Weights of a small transformer language model: 8 layers, learned positions.
MLP neurons of a small language model. Each row is named by its layer, matrix (down: output weights) and neuron, and shows model dimensions 261-356. Each number is 128 + 32 x the weight over its row's rms, rounded and kept within 0 to 255. Numbers have three digits each.
A block is one neuron, or neurons of one layer that tend to fire together. After each block is what it responds to, as a language model described it from the Wikipedia text at the highest values.

L5.down248:103132093140105139141109105175059112134111151072073167136146123150096181127054129144066125149129141184144081079122090162163150173119109109145159160117127142075120143180115134088171077155143213127158092147111191158063103119099133127137138149125179090124186158124136132127152133099139087159
L5.down810:118148136196169105084113079158094096104105120133095133134156153135128148072140112146091093146100113109173185159122138134160087108108104130105131119089121144100107124123105115135138097143115093158145119119138174134091103103153162124082155143134185180082122126131093159136154134080102070175
L5.down1515:085101120139141081117167123166139170103137140134104143140158192117054192058098099121111050138134126146123159097149129161157121116150131150075133146214137112070189116086214114114142172133074168073065150122074143176093164149138103096167102126095168128129131134130139200096120128155101128105
L5.down1889:080113099124132058168134139135141118127082140084099162190165199095045111085112164134099113140116138086110107142089153219095128142214168152079172152185143164083141140163137188139176145098165102124141112091116187094140102171147166095072078108128114133125156138146114179140149096145130060107
Responds to: Mid-word subword fragments

L3.down1617:148104105168192075100136142141093110125131148102155106073092168127174136159130113166136082155152125109111115098148124124124108133125108155117161125138108136149168110179122093112150093077160166154052124109130113125112103076143130120117100085146154180165158146142147133175084173156174122120
L3.down2089:165114091102167104104128153151174163099109152105168174108084154123139131121128063136106162140130211080096054113134163151143110142129076145129134161136143144112116093124142096107097110115107112124153167097124104106106096142143106104149166058112125185108098103166134101119133112144134100139
Responds to: Surnames after first names

L2.down143:138113156095125131173160058118081102099050149127127150137136098150155157085111112106153158072094058191121175119181134194080176073138102135151161047098111096162091160112155106137129131150117116140159135161078121150239137132103091127106137182156156116054131138092097139178113152138079143142
L2.down805:124116098127150116105120060207190124147137137059114088141175072124133112102078077068184111069168155127138091207127142108142113119113171081129129127115147110086120063136164126175119070145080143182140145151080166079170127130101120116157097149164088128051140112108112105117126107135109146081
L2.down918:109141142105125175091166084068194151156159070129150131108133087116150100161108132157122166188111102156097102123073144122190109151126189112072133153090130114162225137115096123129136088137156100082141134162128101178125166061125129182122143050158178180148158094127124140129127107156171166100
L2.down1286:081096185119154150124118100160114081143046173118078168091173113122125104149156093126131117114060101228119136149141074127110165084071150092166155119109173177133115123093112109155111158132181138159167130094157125105154142106179124071136092093154087160106131108133196118154156066153115144117
L2.down1473:134078129049138168145139178090149153159145141126147117120111146144128083125154076087093184151132158181135115110111163151063175095123140151154194049105078121161140123130124170152175093094122098109111150210159090104138155153099112062119134106104093119170194169113151105085098118106144138133
L2.down1985:179149165167186156109079114174135080119132097105129173139042146165132186122105176124125113105090152094170062101129087169065120091143156104159144080149147112133163163129187155050132129088123152138132115200207101118172197097092155165170094097107132157143105134121076175122164155147111095123
L2.down2219:094113116109160156129136131115157190126123097165100158131128136116145113120085113108102123141117145123096200105150158098171142127078152131160109121109093064115101086108137064154128154080104102236098149101130161121113125125120105136130128125139128166094205119118151074137197151155143096117
L2.down2240:138076101113153086121108138161135108136122139160122114067185120134102073088119072133143088173102133136081146107068123150124144155109176074122118079141098067090187190122149140092127123150130150156126131171123160093168147154121110095100095123169100201104129136104184169115120170161097183122
Responds to: Inner fragments of rare names

L2.down219:133162167127124135131086143168064062121111175138159179181112100127126110115128112114084098132115128163142127172107111127161179127171077072125113107156147112115135134160112192165098133138112096177130156057180159098142147170130159129098097117088137120123138184093096116083151170161103096138
L2.down246:169130174105128128136164140117156146180148160174091129074106145127106167166141094030087062100154097167157074092074177096090122129117111162120103087126127068142169083144105202111177119071080200122127129127113137073162145099174143128114129084108110129129124135145126069135164159141083116098
L2.down895:118079129100141131162147126138142069081112129150152124104080151146086103131126132110108111148105100072128094128155128186097161096131085116148082086157107096185134129085144134118089113133127142143132133118169148083132136139124151132135163100126129130127193159106115094141173155110084151118
L2.down958:177128121113073192137201102099135149104116138176117128126124206154140161139113166116102113153149086132136095141114161098132134151109131155138121160121122136158164095142156165126177181114053133119100113101092125154140156153091140091113102061132147045147082100186110181151175159087112134147
L2.down977:142167142107118155134144153129135134115117159134067159152160108156102157089124087081174147147091069152131104161088128095077124097149123129066117103070114147193177145165121148143100058130154166138165107160075119156102071112150122107144137124195183137185096111105098163103151106175100112124
L2.down1294:141144141113115082119107135138115115119135083142142138152086192171133104066132108133145142090118073110146156104134147139111130152060145160122145125132129105124166069161166133051200186161160122082113117152135064161059129109123136108118171132119160137115189124152170166169160132080120093123
L2.down1479:128071168094131123159119093133107111191150137184103097108104139122087077182100179136092116180066141128137111163091203140117082114133143124139126125076131121122136140164168128049148124147097162104101112148098088117110103118122214082164087124093141149137122113117071115149186059125175076140
L2.down1830:108079086166149096129165122117122109108116085150155161127173105108127140138133112102122141167171123177144168115135121122130095062169122153129111183153136144146173114108116135111081158094073158115142137106139141120144118178178127180156101089145090068118149142139099171163128167114132094155
Responds to: Infobox field line breaks

L2.down181:135057152085088115166135158122139096157085144099169139158119071181148116115078147117124069155158115102118073115140098075126138103203138112091160090127118124128130141122102119095048131097151132161184141111092139078104158169122131126145108175184165105106141151180110078117130146134187162115
L2.down669:122127175167150128078087092124096128126133127124099136120111138154096082113110081111101111152156118118128171172132094156078128178178144080077148133173154213135145135123164094092126116125142148121154076155164104164127046066093132093157073059130101133148147170109152168039143170183141114099
L2.down1021:103113102105124084128076119112112154122114119122151128094141067183117107123136146167175165114152119127199143128177137099138181107115111140163138105090081072139146149200079101117130121113135099155171174156159105166108137137126139115166125153101103137076142117130105137110125125115119147170
L2.down1132:107094134096087144139176117124167076113094144091145058111163137133100127095094164147104114187117127132101106191107167113162124149109115149091110172119113157071139113110108192092086117140130078080160107127135095100155143146152113137152148157123176099072091141098128153104109135125118088133
L2.down1322:116116161129121105141125151143126100121101153108155159115092096164101136107127171195100067133103116108168100110160088124128123141175095121117089135124162119148077137183130122117109127159092136105129100097084165126122094084174146113137139176190157201109084160156146118090174117107150111142
L2.down1532:133112176156131070127149152122100168137128132083156102204128100160088090109128131152101147159143092088187084117119141153104152137197115111099156146107183078015142136174164135089102180169096146154124129043175104146121122145163146143093105187123107150127096109134136161087148101143057162151
L2.down1755:100151173094130184142188148200133204097091063086180145143156118194105107147124093145092077141068118096065060171157081123132197137139137159103150122095121063134160113134075109126123143107152105128196120153121135111133116142120123101147041125173180114162147094109102129119093093141099109106
L2.down1772:125094135167132194115178088126125095145119192084192122124077131168137184071151156103073149135097081137126113113161103117128128153145133130082184091102123092113152140152124121161179178042163106099078138122111117131073058090181165131079132115122163132116092117172164117069136152141207147087
Responds to: Table totals and name fragments

L3.down916:194099095147090201168106146133110109101113148137084169073107125108123104092123162080110145149094136094097131139147129107150112099119132133101113153207111120077186131162076103101146134095110111162097168060076121165171100102140156218095154093108082153113096169168108088127163107158109115149
L3.down1238:143093130114112151116075174161106170091128179135129149108159104113125129117107123149121120081134177121094120112197173131124106125089130086159124090122098137115175101152110121154111071123146112155154032159155111164080094129167129154133060114155153169129101115132147091091148132110161146171
Responds to: Foreign-language title subwords

L5.down576:141124117147087141142079103150155096155184111100139070143119092115069119115096124168124101184148099184132112196118062140156104202176103118119097145088138097129121113134114193068117144143185130126089133201087108122119139156118079105138135124080168137116115106150122102165134160180102130143
L5.down1161:137169183108219108127113104074081141142098118093175125072093147110148084175131136197127158146117156179113120076133133118141086096092085140149113150073145141179091117177105058079143135082158156172101113112139130131143141115139104149129164119112104123149133114133091132152130124175139160114
L5.down1406:110123069132207136088087143075113094131120135066143143092136198106122119129148145176134089101142168172140136120167110111151094143163070068099113109106152174123169123114121131076105127083163178160112131133131111162150088153135065125154124110072165140148083146164088139102133164123113169114
L5.down2011:148132137093148079163119130094100171123093171057136142146108183139051060151126102143138130096116136150128120057132112100117122096115119104118112161098114101120130132173168132102091173105111168145081168159155131124106143141136078124173180120123143135170121161174138120121165125130128161104
Responds to: Plural subject nouns

L2.down370:170110131130153131127174113155089121069112136222155144118164125102123127159157123091075117126106204130132088089182084122093106081078107156126112189130146077088065129086097141081145117075077142126075107111083096118106147098092133157091082121129180124132098133141102138055108103161074171116
L2.down371:173142138128145099144083126159106130121119142082152082108154124121122097150106119105139103111078088139116097076110155124119098100142117110094122105168116033134196109112141112128083083097119126156129153137107033141145181173181137167101127048100046141219162090131125139091116120086118162154
L2.down377:168091142137108136105105165119139180135119119135156122163112148127134147135176112150122099158149130191092144171149176124026137109097107162147126073150146116200117099061130112128112097078130118145088160203172184116076094063138077078138146121126085087156128158117107113127204124109149102172
L2.down1805:102123121091125114182098107142120127131141114090175114094097133148158098155101066102120165127126140132141106178097109139134146165104105108149122118137132103084141107146131166139164080102092119115162126188126066111092112173127160110123135135144095117138142087047130116185168074118086180142
L2.down2127:154158090135174133141169149150089157069131083145173117116085128139119139131080132101123114145151128161183133061142162143132139124178120061114157153147102125129125116133119123130114083119198106148178119104163139139070135131179114088178084041120117096166127133107108165161197174109158143163
L2.down2332:155122134129106128120117108170150142127098141129143065147096131087113114157054082050094132115175153138115109181178147082106138093105134178133099142107088114074120137133130129138135097160186165139138132106149153113180093122121125119142117093105154151159054115136168171085155094127108108114
L2.down2351:113161113155158130130077156150135119069119103077129147122071106151127109169056063110129134117139099128203102092114176097128091127096152144096118161120126091201093161106124060119069155139161084068116126123100122107163191132129113171135137066144166170134110094159117113178191094073062203122
L2.down2541:145219084104108090156082139120097070115108144105116141086103125097102142141132079143104157143169111129099132084128089164165149146103078108184135118148125154152149155084116180173104174137154118148109102099126122079155177120144113182123101097113126121106089078115093152092139156133114123122
Responds to: Inner tokens of set phrases

L5.down141:163170164078120151175152129153131109145087159108135112183138093138103128141127056145121084209174149124070142157112146137160131102157112122142124106121105131111153113108083096083125179179136119142164124151112112092160172115129110121134147093122151153086116164097164178137133150107085115114
L5.down186:139105127125127191131134099113114094128146112095112077134180146099091121103101145137112076101139132176110127094166176108149109107132097144112134113174125074086108086137150083159122132165066121066137114125151128122097167202171122078098104132145151148132112064097114139195104165097083115104
L5.down382:185178127110116109215147130141093116174140102116142138132071115136094137093127142110117134135110192089130106109045176120134103129103177138162127108099125076129074130137101094129097155161134109105166090022104171145114101161179146140145086096093205169150133130138081140190165143130106093130
L5.down1179:181131112160141100112138141145166166182162093089127147102149126132113122130177081170113106125164156173094103105129124085168157136095097104142121102153093095118200188092194149122139140112086155107139148165173112102089095173107158129159166139128159169075224142134074101185110069117182116118
Responds to: List item line breaks

L3.down1354:140111086096198166151169137104154137151068132137119181149093106206123140076101036065091096120109087105197104160153142144181106118228054081123083137124120132129100115123150116142148125129149158174118109128145080094121145092117147173147121186167132157140186146139149136118065154182103071124
L3.down1691:089111126115122115098150061069067157171060113157154139082110111108098066164160214174129088115117120125140167161142106124161136127175157125154128138125106139118103213025171126089116117124127149145102118107120124088132128112137100096121103182158128152178125150068119148110107190111129115107
Responds to: Late stats-table cells